python train.py --n_kv_head=1 --d_mlp=1856 --vocab_size=33538 --rope_fraction=1.0 --bias="none" --init="normal" --init_std_o=0.00663 --optimizer="adamw" --lr_head=0.00456 --warmup_steps=393 --schedule="wsd" --final_lr_fraction=0.1 --dataset="wikipedia_en"
MLP neurons of a small language model. Each row is named by its layer, matrix (gate and up: input weights) and neuron, and shows model dimensions 80-335. Each number is 500 + 25 x the weight over its row's rms, rounded and kept within 0 to 999. Numbers have three digits each. A neuron's up and down rows have the sign that makes its largest values positive.
Before each neuron's rows, "fires after" lists the tokens most often just before its 100 highest values on Wikipedia text that the model never trained on.

fires after: " |", "1", " ", "978"
L3.gate1290:511499505493488512544453504501523512498485476535508463471470463507497516499503503494504473546504492518485511518493496481460495482508456525494504527530510502514516489482488501530493528522523496544505517483454522502480526454474520512460490478484535471474488490477458524469495515496543504458489532491464502534502513475492511465488506504460466457499488503494520478519507485485517472478507517460477533472513482517469513470524505508503478485473490468550532494495501555555527498488494447528517539535506442536508478535490534511479516501498504503466488498559532537510512518497539531507536526522527517518489523490457533534510529479470492551565523482470475495481524518535511512487474548525501493505522490523484480473487468493485487508451580543492528487492493479511492521543468512
L3.up1290:504507500480501524525489535482485497486533494492562437502480471484494507460520523496499548465548512536524548497491520511493506518495485530425524487473530520515543470541486498485493507545505492497504471481553533513492550523495537495523474498491520517497483507478488490517459535506482488484528513462534522516492507490552464507488504541480508527475532501506515541481519478482474486505507516493495515491457451496492559486516514473551461475487481489470478471477546481486469492476507516504481485503485540512489470496474514513470474528525517512487474463492480508506538445489503532499428521550509492486479457493494523507513499501488489468474507507516487470539516504470473509470493482524465467531533559504481491473493512472495447504456438540512455497493548520497505561534459485

fires after: "\n", " the", ".\n\n", ".\n", " at"
L3.gate204:471494513484472516488529518488500495515459486529456471482480494499503467451504523478499505485506516513453501507526503466530487508569529508438466472473545526483473475514533497484503476504526512478455497524483508512516475504526474538475500532504474570481555524489524501493496505498479528498507475528486471528558525537443492448523495549499506524497473506508460470502481483538477463488518512497523523551527514537516479485507496506488524499510458545517520514496534485492498510492512518491493512457508487529491482508476479490503512475526476492516506479507495461480488472491450466528540528488462474502507480468499494500503493498484501509517489520478510509510459486514439474496511489510508519532461476461497492440454497445551535527494512496507516493494528494482504497502529547
L3.up204:511526508500538500505489535430456438527477506493493554508499517482499488517486517482510553513431494473504529498497518530480498493502478525500518490540529490436477526472521483525530496495538502482546501485501502540457491513496478496517476417467500510537489462490514473499498511506496509494438533514482522511474496535496552478473512446553498519510511517498524484543517505512501547481491475487485474450503518465542509466447467502438476447466489472516512547514520473497497539478505453513498484485508518535508506525479568522533476486509510488514472478516521459533491485493504520506499493520451530452500527478502488471481522518503520512478500483508518458485517506528502480521520520498483484519510501467523517513516534515492505534518524508528476528505480501444486490521508458

fires after: " |", " ", "|", " Is", ";", "l"
L6.gate1705:460456526511518488488526452510510507540517499529476518532454481493532498505473490543518495514505511494515502506499486489531526493546506508454522469490519528508482535506516507510524472510517411514520448478504509492493521489518480533503492475538463488561515454476426528512498519476477496476432534490488504492497546513471552478500534493443477525487489569507491427458484480489472467506489481467467504531499509492520528517489484519511479525504486476513471492517503531521525485491506519488495511503477503460550497524518484493460486507533504528518480500486489477515500504473524492507542507445446453516476512495480503505508470457520513475506481490488473486496522478494495505491487509503552505523461487505494465506517491507509533477500527535452479494504495524558476521502528509
L6.up1705:485529451472517511485493481530493488461517493474467471475494488517497528529494536471461508498508502533517506456491452487537537507500457480507507524538474503517477493520487524478471480493476530507527513507526471494493499494476501497508480508507515508519540507499456523548465461514475446501528453525529480474511495484497503493495494486545505480488475493481492518546534493551512501537476470502528499519555526491496484525504525519493517485526535544508492507504516535487496490513531500474493494488471546496464485502508456504496482464504490507549494510465454479477564498484495579537470555495499477505540478513512505482506502509517514467470512528537519534495547520455498525509504489462510492545539517503526520507502494485468466491531488481529478584529491526471499486511535486

fires after: "==", "===", "|", " ("
L5.gate561:527494485527490446458519500461481524542515480493487438516515507504541500471504491518491491488511519492465507541525571441518501465519551483517527507514479521511488499523519501513510521472544516520502487514523506517485522460530499502495527478519496504526488474484510464535511470487505473462494518554536504504512531526482467545461482526514465481469462490495496455522495518485538446459496473503484483479488508486502537504518484478484478515489499472505503500524480527499521538517498491505482490520545481475505462495518471551448529492462500536492504504504430464532511531521472527470550470489476496488503531551461516496487475482472492541478499476493511499524546473502504492481521499519470552536496437502508504489503538509525470482511498547462521482547444513530511471497525525
L5.up561:509536520465491488529474537492503490444501463479509523496461512491500501508489519473478520517491462538483480475477464496518516476464533535516514549501477515496546557498467477466488498479479494491541491484513460496465478517509498482472484517496486481475545525513477514528516513487526502482496443503529524488512550500489505517548482456505505526507524477502477503499510471516485497535503533518455490516516520550519522506519468527487488520468543484515493464486482512486509460516499463500481462548516487512502540498455508490500489452525488490487523470511504487489513497480560494542511503497499447499526501492527497504529521495491521489503542480506467538462526523493512525516504511461566457521511484514511478489482477515474544496527500480502491544468489491475528500452523491

fires after: " ", "–", "201", " U", " |\n", "192"
L3.gate1845:522497498497529481484488526491520516484480509475486480510518492497532509496555503461472495471568534534515531523433540463537518486534497506527508443493526496476493495516523499516447501500514507445495480505517506464476579497485542487479498511540524492476517494481529500499507500469508523491460487511503471501456488483508521566520510471482502513459531516504512527489499487526506511447501497500466515503480510529471528485506493556526496502454440470493451539509481469504473560499496478476500473481529423509543489476451511522505520497494534477504504513578513520507496515457478468517471451504482508518493481483487498451503483459489486490490505483511506512464526520480491525521502522530510502472518500499499498489505562505535483554488495481493527546513501486487525481517510515
L3.up1845:479490506493553431451518494517525509498522516475501484508469537525542505499525484511515467489558515459515504515463536471496513511489517501504521480479501470450540488507495523528474479529510533439499468500537494485467506474506506530484493485529518528434528487470558517502541480541507519511498506537495490461487463443490505532463495495502472521511499521458521505486488504505505499496485497491488528518517508504445530490494497529490510501490496449500494501479499507461499511526508492545511498458491512491503476472460498509517527476504508452524489552539513512530529499498464446500476475512452518492461495522506471464532477511460500478480485494494511505505492471473499563512487524512512506451504459504505510474484534518531468506462483519524512532475505499508524468482456523

fires after: " ", ".", " −", " by"
L5.gate1463:534501482535534541525491488483522525495481532534482514494462500485519502484548494496507493489512502492542479492517496538481488528476477516487449503515529524520519485449521497522498541509518544511456470514497517464490485499452505500517527476482542512532489481477526494494479476458455473477449508480533493472502490500481549492516532473482495483482477471496523481514534522506505465472482509471491503506531523462487515521465508508526491444478504466471474524504478519550516504516457458475487538501462500473545482528522527455498517470483511525519495481488454548498485474533490524508503512502498507476531541520515465496523520482501478491502498498473505514508513486488432479500492507488497471494476503499463488519512520549498526499504482491520538533551513432472501494488525504
L5.up1463:499510481446477486515461511460454518513479514478503518504508520461462492483486523512530498503478464509539556529514500510487532469501485478523487502522533504494481534493489516520508483464516500501502532470529521489435524530547533511493504492479439482453459461535507490524484499515491513463506506527503483500492479492547515494495504493513530544510496500518528532552506453547528516509528494511506479509506516472513508482495517518549522479492546510501536427504505439490511503550494497535485472535432542472471490559525501489492492555490493461506525493474448514492512472455492507527489501480499522511488573532502545464503502480501472515460470487476535509473434460528505474519494488501469463545494483474515507487507503506508480512533512490486486499458492503473497512523488516

fires after: " ", "–", "\n"
L5.gate793:472490506499515489481463536509585464491509471479551530515499526495517498518466513495533469519495485471487559460468521499505479503508490460535507494479481482533491521499494511521517522483522495463524502483461490474515494505486512476518487498492487554496510512500506491491468529465472481493459529548490482535515487487522519509489525483507552493509506470462483488509524509464499508542547482514510520544510488538488521499475529479504491526487498463482506478502542531501491510490513531555531542474529492466529514455460495507485520466546493457479540497466506488484483472485510519494505466467455497493501508503538484543465482519505501487488502534466477449458493453453521511510517485456502513519477472468478518509541457549493512487498504471495512511481503507479521499475489508
L5.up793:541552502519508479535510523487481486497502476569500494423564521471461483528519511501542478500498557532559488492515496527454485487491498543496565534484468451517481497515486515490455508523518526528482529531504496486496523503500535477538521541530484481546539554497501529436512494487502516514479506491491550490515494472468491484508488478508521467492482462529484512483495503528481523466551507446458540476485499544460507460526514506490520515513504511515526472488470473493481467496509500527468482470488504479540534520462524503497476492478480494549500489480523513524465483507501463497511507498500466506488458507527478479538514505490493515494532524513502548491498515520493506554482463515493499498539551490508466487504536521446499521486504511503551486526477537500488496537499507

fires after: "\n", "===\n\n", " |\n\n", "==\n\n", "\n\n", ".\n\n"
L3.gate844:517527495518494454457485487498501515517503429507466528502454510511483496494462496544492533519524563488517521455517495431499476483552466474543464486490501483498479481472500508484515481492505497429507489488508500488565515475526446518498521486547529522503513537459516458490525513492492489475533489477477528504530535544501489512498496469524492507489505477531479449498498508467524518520526468491506454496493526468477493529502509494514501501446481523485508514487520469474509503496487472488522498454477514500498466490464468484458485518495509479535536481526468495484479476498478494485497516516498524497476456457515471519500539471483505549449490483522466521482467499517437529517498545475479547525503516485535535558488466494498515529473535467495487538483486469507509519481546545
L3.up844:540504525499552479468522508504450465499489525534498513489441502501507553531509498517548464498507496510479547496490465518517498490465514525516483544512490497519514536488515466501467509453553487513517512537481521473533496514467531492473525516457480533499517481507545544478506488514486461501516483476499517500505486530479500487540485515462519485521501518494504539472514512516490486528443460477531507524523507497517493556475498500465512507509557507555503469515487513480504465496560473510519495515464512465474515516508509487506454501496483509541527498487446496530515474459509526469510520460498466514499473543514478474512502477473524515526505467523504478483488528500523510467527471509528507509477468510486446475515482528477489491531489535540484525500497490507508523474504493

fires after: " ", "."
L5.gate57:484473510482477522481473519478512538513487544465473496519502495502501477516479551485470443514518528498525492477459489543490539528524513463520502558484504522486517495533545522520515544498497514511527527504511480500513466526446532524482490475448492496501514495527458506547486478518520514518501476497513521522555477489466541493524485488484525467474515474514514484527511550498528498517508514497501530460500519466520520492503493544508513511530474466461456516531506503523492522528494498497490492457464492533521506502521506529508490493504510497475477526454437509558534456514461514462480483493497507495478503494505479480511489433523537502540523483506543477451487539512553507491488475507494533514508485501539486460460487543485526517526522548529526500504477511526480523514513528
L5.up57:510442493509545480533483507498477509511489481491450480505500486433498510498477530493475538496460461479498540517514503492472504507468516478534510509484481475470445484509479542505490524479486469480490486453521465556512484481537487470503505521458470512509519509563506525527496520472468485450473476513441484463506480494497511478518526492440498490493495517500503527500497479497484468488507499471494460499494488466522483477516518508498519479488506507481485534541477465539545529537503502514522528520520507459537440513540489505471529533528485469497479502479532502525525496486468482493497523527483535490473491482461531508532465499519495507507490460513482477497519471500468497530463544522500499514480479448515524460535507519532488506522454510486491490532480493498491508530514492

fires after: " ", " more", " sp"
L5.gate1782:459535521471525505521495489455516521490556453449462519513481512507501505536497515487511471461494489481466495523556543550523490482490494526542523548483475456449519504487488518520527493504500470544509510503521496518448520494488511519488493459458558507496513501520513498465530526503500523506504488535461481501540533462440494544458469476476491523531489515480452492495535462509507512519519512480500528490512483491506548531526500514526535494488494490517493499546522526498522472500533518502522521482515527470494521475484484497478482460474497478485571513447499528549475487499544516517466441515529492509492514527503456496490472493470501488492521488496494554480498501501514506482533528476534492516553437477488476482513497551501462497459493522476541517480533493477536539512529548
L5.up1782:502515478540515505524519492507490527485503485512481463478522488475500504511511508487504514461499539498487485470520518502513496530524494499526498538502526492474481545468481507510477485472483474464505483514496514477481473517533503497528484494523480549509517523510475495517491566507495482522469498522500573513492560470481504489516537483501533486448492496482520457524493499462496478452465499493515485549514528511518525535533529494488550551555475502508511456496522493540509494494513512520496508476482509529486515511458494519513507488503506468460528530521525473486530497485484482546531531510508475505551491528502505484488503441534502503521528522512479484511501486492515475506503487496520499497463473523523460482522486500420460492503484535472525497540477521527458505548502533

fires after: " |\n", "\n", ".\n"
L6.gate1348:537505477558511459479487500513499486588510497553454455462540487472534504506527452486520469524488484476524531467507481500548527495517459458514480535502522511496485501483482534501527533532481510474508514546455497529469507541488463535432497514511489467476516427488506510483514526536546515502495515534506502497492490526530514467521535509499465525507509493531480524465497501512492494517494453509493486466499526505530486483503557490494507467481471531467478541503467518476508546525503562457480505495550454490480521507499493498514509482526497491488508478459507512548457489524508522505511533511494474518480525507494524512481518529489444473519500484504512497532492492498490482488471533515465478462489510484513496532505479492482542530534518480467481497451525486495526553520512445
L6.up1348:512500490504517452528499492483498489496485468552464460494490499518480487487476516475508488463507481492548452485538555513508503497484508493516489566507495515540508494512511547473496544524525479497533543491451490492552502563546471494499475494499470512489507495456493518479523508458513511452497570505457503483481561464486490534491528461507503517529493458534466501551466480522508512541523495505505473492509522480508486488483494509509514479499504519477474481490490484489484475481519491499481507511498450543500525491510508531518518513523508542459501531493495528535487501517510546519532517535528516503477546481491498540491518485470492515448488476499546503493499526493495492520455537538453528492509513445557493527481513524485517498529460511472561532489561547493498459516488461

fires after: " |", "–", " "
L6.gate1728:471465514514521468484464514539490480507489523495475455513488493478516498470532530469493519513484471551460512441470470524515531505541480490495479552496535491488505536538453517506485481504510507511484484539483514511476491493479466508520474534482453541537510526460531508463505499558546507497511496519491496508531520491504523473509517508506570539456529509487512471496478534546510489519502508514503534479489543490471514494508491472516477486492530441508543527504454539516511499510440499489525514460520469492549491508502480527495506513537526514484552486503509474515525509445486500568522478498513488484463465489530548497471520522520523409476493507441464544453459512488514496460481505541521483533490526482520502482531525472502508517468517534495474528528507550501493442496510481
L6.up1728:482490504491450487479497510521513496490507473470512542478496458508498451520527539479447483505525538538479500480514470535490457487538513543491487511500487503496523512527486524473474517534489545518523477521524504526485492511489485485487498484494444557523471505476521484474498499509538462486495510481510488509528535478484492477495497475489536496497468485497521532501511511514499518503518506512507543481498496466510509503518518492505512513467514510465535510496496516471456477569485478526479500548539505479509529488513470492529475524498511512536475520513517501500447517506499480539531457487522451509527475514540501479473524487525517490493524488539504518528490504497498480530494533497441480468522527525533509466463496485497535493523533514480520497513480512483562463542497482

fires after: " ", " (", "195", "201"
L3.gate284:497481556515491506492497466477498482544507476500477507520521468494489502504523524527490558516520480514538533528534477507522532468516448508487510471551512505530439555479541531509504496468531526430497531510546453477492533447466509520494510477501485556497509526486491495491476495515485490481475531509460510507475508488527517517517519522474511504471472510508461500479498538458479530507522506517493499492511526518481470475476469530471479532530509489528524505498452472480493466486551509498511490504491505481476490457492511532444488480496516516532529489468454468552507489487505469527521481476535495459508509464495491531461477473511510475479471498561496470495507463441463458501508529489483501470495479506511466511463462492499493516469525501509452497516448481521502538501471521
L3.up284:492464436502503517482537465487499476501500508501487476506508523502479527482524521543525511507503461520501515491535458544462530522467523531507510514506502514551537513508526488481473482496523538557537521547515478495518513489480496477501495449516511523478493501481512524465528512533482485486505521509473502507503477521483550531469482474538472498534489468493510480480501532492510463496516447495501517495459545491490529500461505508482491517507477476518504483457490481510481470547493437493483474495509489499524495516475481549512472513492516505505536541493539454514513502538493482510511529468462487498526501476479452454460448498528486497537511524542486534515529502541502483500490490489506480475533507534503466518533511545505526531506489487537542482450458531514518503498483518

fires after: ")\n", "\n", "|"
L6.gate1813:523481465528481505458485502508519517514490561528479460555532515516507528493476491496505484561471528475504521490450519509523435507482512447454459486487512464473515460473516481519465478515507495479502489512487530498483503512504510562515475469543474490501523476458461484452555527493484492467506547507478460525542520541516481474504519483484498491519496479479444495512512485511494491507489521507469526485482497504510495545510522551494507510516464461526518505502496506500489505563493507518466518471532458524520506490494450480508501471487485515491513482505480496500469522492479487488532508484454471509502498451500534516528497498498447501470444491512501564536457481489461505515459504492476529517517478450484482503463482470450507503485498501504522506541490507533503512509500500
L6.up1813:465511525501490512470509488491526502508477493527505482506508550538483515468514481508501523536489489510495489507475479491490505436479466444547500485479503563494505511542520464526514492522478463524493482505506462482518503526486479476495499514454483462501486488516506545475540491505515489453489487475545480510498505452461505503500489501543528492479470509479532520461472503494505538501447461541499440484487487499486492464471469500474501505511534506493520527444494464481473505503512462486503475476496526517468484462504501507493542537508511524507500453533522538475514466511505544479507559483487482533508525484508494494472518503496514480504539472549529493414507526473536506481523483483504526509484450517494523502507540539452482517541503472524521500512556512475468462474532463

fires after: " ", " is", " was", " has"
L5.gate232:466473476499506480520484495524491502538500531481473456559497519509518487511472494545478493499500521510504517499535526507504492474519536540494519501472512500512535510500482510494483546523452512468477513505486514544489514537494556542511535521490477530477479501514516491539485504530527504483492463483474542531507537483518501536521505523511505500496512491491517506533507500493460534448501484473467532506485489503527495480537535507524517504484465498493533460499484480502479506531496491527501498533486536525492528506502462514460487498468491488500525468478530481475482502508536488487445497515546491510500504530490483521440471478481498525496486467495450511509491528529533523519526467507486526558500470481435457495490510474446466504456517492470489513520478495482479538444484468
L5.up232:535534520497520494505502541518482509544462476549523534459509539486491499497509548489491500448514505508468482474486518497514533470476548521515518509522473550551452497525492444486498466500507529493484490521484497482429513528503538497482515521469509489499461486525472523529448485496479511474465500532557491490495527487460466484510498459501511496489524486505508488497448551524563495518478524460518515502508481520514511463503493532456484548510507480468485500538468505524481522485527471520490498469492515480532524511511465492514511439539513484482516501447516540480509517505507497492487460498503516508477471490531503481490508487499537491459504482514469522489493522463508579496549494517550513528516496510494503502467483456500520558485517476480494474472547486499485476503489517

fires after: " ", " |", " SM"
L3.gate1133:500474484482479467477519517497514486530522513520476492515492449463509528496502516456528517469519513477513495497486554493485506454492491500488531510546501472480509518474471508522532535531541517467512467508492506560456513545536507517515453527505506496438484507545515456483448463488482475480491503544534497484472493468489525515490549515509531480484521496481480518457451459496477514491520528514522491483513512523492528514519545462513446512499527498495466468526497516465485554535472548514534515507494509470505525489513523471526528455469488515505491488495540504487510487476521522523505485536514514507504500529490502510449534514490503480498477436487547532466521551477477550519520538503538530492503489483494479519480510503437487504478501523521486484528504513469534520457518490
L3.up1133:501540491509493466513504545519514478480530507515479523542528541494505551473491508503500458514531515522479478484461574495490504495504502520483500518501514535528501494497481482508462487495509477515488484511528492526462462461521508501497467516531482513509461491514512478533482480518489551511460498526478514493508479471482512461511476488496516486461491483517493539526484492506486501504525558502548535562473518495525514483461486492512493496481494475537472477503452510516455509511454537577475508488494524459510481469440536514525506499497480514537505478486520525461506508530545450540502502503464512525528486544490499504499508539451547508493523493515520561497514527484554496518504520480498564529477507498538512444469493507542530483480501480490510486497447510535496516493466517

fires after: " ", ",", ".", " ("
L5.gate1390:444474498524507494468522528514524496529497500464498481518523498467544468517471509524482516515492525489509487522501467487548540480501477500511502506517484557495461492512473483500493530471506512512475486515457483479496518537518486478484500527510539522516511485499492519501478508523486507540509461442490467504513543517521491483483521507480504507515484509516464475490467502515529487450501545515459539488502518520509530485500507512492510471508490490523480549501549562496494517512468520509479529499502478507538508513500469515458520488495486557484484490502506500518489518482502441502495509505473514488508497528535478530442491478488509549513501498531503561538533525527451529511474527487519524543454475490468445479494490499515493523470531497501507527509518479513514512477478521
L5.up1390:482485484534485518517522533480542520515523483488506529509513501467508499458493477526522486504508506522542479484450501506526559464487500537505518469520544486493483500476492500475450496454548489519505494490431537523506484473519468500505490518505487518505492482530505552469520540524521466507505497455540496515515533531530472484518491479448549509456500446529476497496490503533532458509504528493459514487504455507481501480527518505460478467481547508477454508522482557458472509509513505508512453469516533454526573490509469510502479478539496563512466506529518518539498538480502499519492533439479501509511490517506525541514464495503511474480523449490510528459498534541529482463491489470529489505509515539458508487459513463499487507476492462476497497496508491485535528491491518

fires after: " ", "0", " |", " .", "4"
L5.gate646:530468505497554509457470516490494529483509500476482528485455461475509479478505499511549503532565499522458456530536502443513477502503494496506472510508481476497512477506446523472506483512548465506466494504495527521520500486534517471511493491488559464491493470494512490411508524463499519482488495532533535493488494508472518474487520500496476475502506523500515493456489539483474487513453525556517518498480465506500506500447494505482488517533486496452527492520465519496484485527532505506501504503506524462485475480494496528511540492510512491447503507465514510516526489491496513495529488545484532491520462484516483512502505502516497482471564475534519509525509536468551468447507451523495507516451501490499501473465511507475537505482479511513541507498468526513489497539510447
L5.up646:459538538502475526521492474520502524497522453489518508486495535467495514505458495461501451504526504536507532505499490520483574497496526506508485532516505472508520546506530562515471500463486483529516499473479514475489476482480490506441538458513498511500453533515534480549491493508481492543512507495440560490512501506496451527493499542478482519522496501504499516488494516498474529506470498482476537497509484497467530513462468516490504454550484469552475475520512468574487504494471479498496509495457502477553479526486499478510514499478474522467511496487491553485468473501543498415502532465499499485489504531487559492517473494489517489520493496457472562495501532493483521536510503469502554480489460514501465475489462514517499509515474467498527448545479493502499544459509512

fires after: " ", "|", " |", "-"
L3.gate1419:495511501513507511437460483514520488478504498532500500496535547530510546505508537511548507499513513473485481474542543503473477491510516494502516515547471534524482493503486493471494472515536471479487461518481515526520467508473452513470480498503503513487523504507521523498515475481488493489495500524481484563474519544504502493493523512450504470511512501464478506461471488488508502497515518522476482521507455521489490526480540489518499515515468492501462471498454467514513526534488546510528523494492479537500501521468518488454542462531442539531470477493510501449483502450568460479473522461520511498432541538515489485465530500501524498484497538544496455493462509463503499540467528500551511493498508538492500496519515535457460494459485482484528521533508492499498495454434537
L3.up1419:486522507470547494496460477460499530452514497557513512476483512511524532513535497509464482488459449482465505484497513466488479517481486500506501472510501480526519519497502436469478478520509464553478483504493471514527479543512481484486502478516528501564474493524520477458503485502462454523502473493489511480515492508504472522480523507468529479541502508467472521472511536507494509474472484499507478497542499483464544464485528493472510503501521519534504487515516442519479480528466532534499505482490469512526488519538543526480497468470487500514477482476476589528517472502510471523512496496459518468508483483500489500498504510463504529516499519534491502490512468491531529535476489538525532509525565520514449537514442457473499497510481492524505473469525510525524531507492512

fires after: ".", " ", "-", "–"
L3.gate224:499495454506513506509472498493554501483468520480455496511509501516488487477490476479515503512496485515520470524458460512502511541548517517458538525511477516512536516478508470519539502542544502510496492483476539532470479501479486458487489515504489500516514491492489514467484524473470516471484534492517536511505531490466540519502525541473525494509512491505433506530476501549542485486542498472503468451496473510528497494522542538472470495511456487523484532480495487491522522544463447471515443504451487498492526554499488499500504482527453499502510456544510516537507473490475490475476520541514551454536496512516513515483473505491497477499508531545467511515539461500521456499513464512528449522516501594523486499491510477548524515481529491468493473508538510468469505473473517
L3.up224:477533524474488533531478489534531538490463515503515498479474573449506533528453528517504520494472516474467517508524538478512495501510538512499475509533518497486500508510490514473549477501502513518467489508521497500500479495530450476537508489490489482448447500503511577493513457486476536507549493499486490485533475454505518502505523467501495535509516514490484515530481494511505471461532457532495530538495532488499522476490516473484475528510490475487518511524497438503528493459482468489506487527495486515489500534499506494500545492520492518530492436486485515526545525487525501523434469518488498489502517516483479499540487597504486506508498558511518458455503426472513479531487537463524488523510524484524484472483488534526520478511512487501493483516505525540497484489514529

fires after: "\n", ")\n", "'\n", " ", "–"
L3.gate1640:492500509537504538478471550474518488493502530518478499515459480483444488499552472508462512519457550517480513554474502494515490494525546509516483459528511557501490512497521539492529498532517522522469501489497508491525507497514534493476497495543509499541498494444496517475519497507515500470499505538489507481496516520529458484514521539519555528487512455511465473489462483471477474506476527478423506493485459524444495550495518551516537535500494518533483513521505495497481533518511552512479483467525520458484445511438447502464469478508464489450514506475491537480485468472532520493488482499513472529514513517484468496532545466494517532513502512530484524477511519484511496520531517492491518494513460509469503517500477485537528536479512498477518545536511501542528514518489480
L3.up1640:527481537498520479498519477469456522446496496498489508485457488500487518507553524508493485526517510514459504481519486509512479525503516519457441500524537492508527491466496454471527474473481473502534520522516529485539479434503495525510501487488500457537507483554492491503527509532538512468475477523482484489474528497534494527513521539522512493490509482472458497486467495485470534530486502495493533513513506473509468491454551501510491536479477508476540499495465472508517469452496508506552516489539505523463488489481491514512509501484504525485486473486515503468491496517510550507510480478522510477479478518510499492499515506451503526478466494488493446461517457474487486481491494498515494468492499472466475551491531509489484487531513456457462447506514541481495503494487511

fires after: " ", " |", "1", " Al", "2", ":"
L3.gate1577:491479481519519478540455510477524545494485496511474532507517493515492522509529521531503475521520470511503564448488486446510503491526521506501492539497506516501506454520520538491497477509517493480500483534454510503509518475541492457534491486456495516534535508523497475510445476480508481474449512475485466523480462512520462566511526480531483515521527530528498457505519491508505480491515529510541551580538551489493557500501537490522488500501459512524524499520455513482499524473484469466471532455493493503512502465473502473459471502468523490473485468515523540523452517519476488526499534512529502473486477507501506542480491504476501525519492479488529517542467505526469505514501522558498516481527479508495490466497504488496523507436550505489496519543538482523518555489467479
L3.up1577:514512532513483457576513505495496540449494502509455500480515524496493515460517517472498472502537441508489525531523509498493479524501527516493506532495497507517541430513457438459484490510498459493502507487535509495479470505530491484513484530510505529529477506464484510506469542491530510488518473481535506486486513521517540504476503499507467487502533481496508480512512483519490503502442527492544517516524507525518515520512571482513529495493461483508527464460464530515519497526495472473481497483533489513489466509443518501503527535510511506473496447531504494485511475459468523523481457493520505527429478507485560492512484519513512481488471489516532460492539491535523517476569522477482524484474496472536554475510451536487498484484540516459504460501530558518502482493536487

fires after: " ", ".", "==", "201", " As", ".\n\n"
L6.gate989:502508501547520493493467503520520528512474505522480469519478517491506473476508438537483464491540507457476533490512489482532518502518476488511470515443495486533539479502543489519526530496480522455446515457508509524500482483542483471496481472512528514449455457530516515554473520473446494547456472488493509516493505464528509485521551503476503512483530493492484495495492503488475529499501488532477466516488506448485485457550480509451487501502530453518526525517542478491537498503506521504501501490541499492484481488493501492514527505473483485509511470537464498512496526445499503497541498482498487548529535529523492483477511465521482463515480447487496511479477432492464490505498540507528535496557491459507501473488508536525469440491523521495500511499483480479468516541517491
L6.up989:518481462463503534493528515544527475493529487520465500489504488475500545460475456455524515503487527503486552479499532512535541497478494519528551457505470486435538485515525506498475508457502470516523520494508526515529539509503492535476519517495502513473509524495512477520478479527494513512497533501504496501541492530512461520511490513510486516521534517523515524531498499507474532497498495522450472464543477495478529499529509525479502499504526504469536495538518479498493485587447494507466462499480533505527496477542514470518456477498501524498496493514519448476492480490488512478511493500450524532525510467550473496496484516517551480502533472503550494512462467516480491485492505498507522485526469505473485513481523497565460491509525458499479480441526517496482501510525531

fires after: "==", "===", " Set"
L5.gate851:537481489440526493487494490521463487502509495502490467521512517450519495494506498521506468522525504484459485536496507475509486508498471479462475496513464533498495541505514486514535473471472484523464482494484471490501524459527529506502499510499493468483546510523506517492526498501502484488528460539509512499561478505506496521494490523455532464498497507530489449488513520495498489465477516531477483473516501478490540483510470528509495482508541514460473509510508509520503492506510536521506497477491493491514515488516526484468467442455498548520502483516525467517526479505491521487537497497520498497524488517486488462517473494516504491509492486439511479490479498520510524462472499488532534459492517510468523483541529540512492537537548500533553499474487482454520522464505507
L5.up851:468467519450524501524525466457464489440482550539476467523495506454467538505527510504528535498502532524498504465489500461474526474453530497455541510466495515511477508493473538521475494491491482489546489527495499504531523509507517471511477524460500515500523524510509467511477511519526543517489481513525522534506490527514511514548473531502502503502507521422489488513497470480489501498465498489484472481485472469492536490485474461527499508469498479494525531474500499464525494559525500499493503531494519483515457461507498489443474508476508531531516456503483508481509506491488497509512487484465495478528478514495487501530449487434458499493479483503478483454485523509494493518483484512516463515532506542477458491496573566496462465512504500537500517480515495494464516500507495

fires after: "1", "\n", "2", "3"
L3.gate1411:541479471472479511475509500525525489494490515523503539551537461530468537523558529495484512514498509532525500496546491515509507502544498498444539509511528505560496471488504476485516512542528519489502501500503523512479500551507517532464531501452535505498496510505480518480455489502513544513540515539502507559544485479473551482495544488504480491485487523506461527480507493446490525476495505465527545501501487516518527501492490513518494544483538496477494490493459521510534517519522488512524460512531484485500499489451540514485501508454495512473520520515479487503487495514509518500480560495504462489507489490486513509503491460465498499480508487542470486512484454490507492506469542535518506453488492510477465495478467470489489474502501484472456512527520484526502525498481454
L3.up1411:498535522527500488452494471518535530467495466494501528512469517519508531495540550482505457471534449497492494480520534489472493484526520503549481497467496523519533486453505489496501500519473506465477521513518442486480449502479500527568534440472492552488522544486543487506473468522508463524481477512530456494456522508518463456468470491492495532471521490531546528452474503562528496492493521497495539459517464503496495495489555468503506498504503495528507497530469501479518500480467471558522501483500520491481483488504533489520481529479544523521526488543489495553548460521481512525445448537508500508480505471520520515526479508549511510496465545485502490480465486502551481487498521491532484497525543483510521494477524498471486491534505481484451508556513515513473504515507476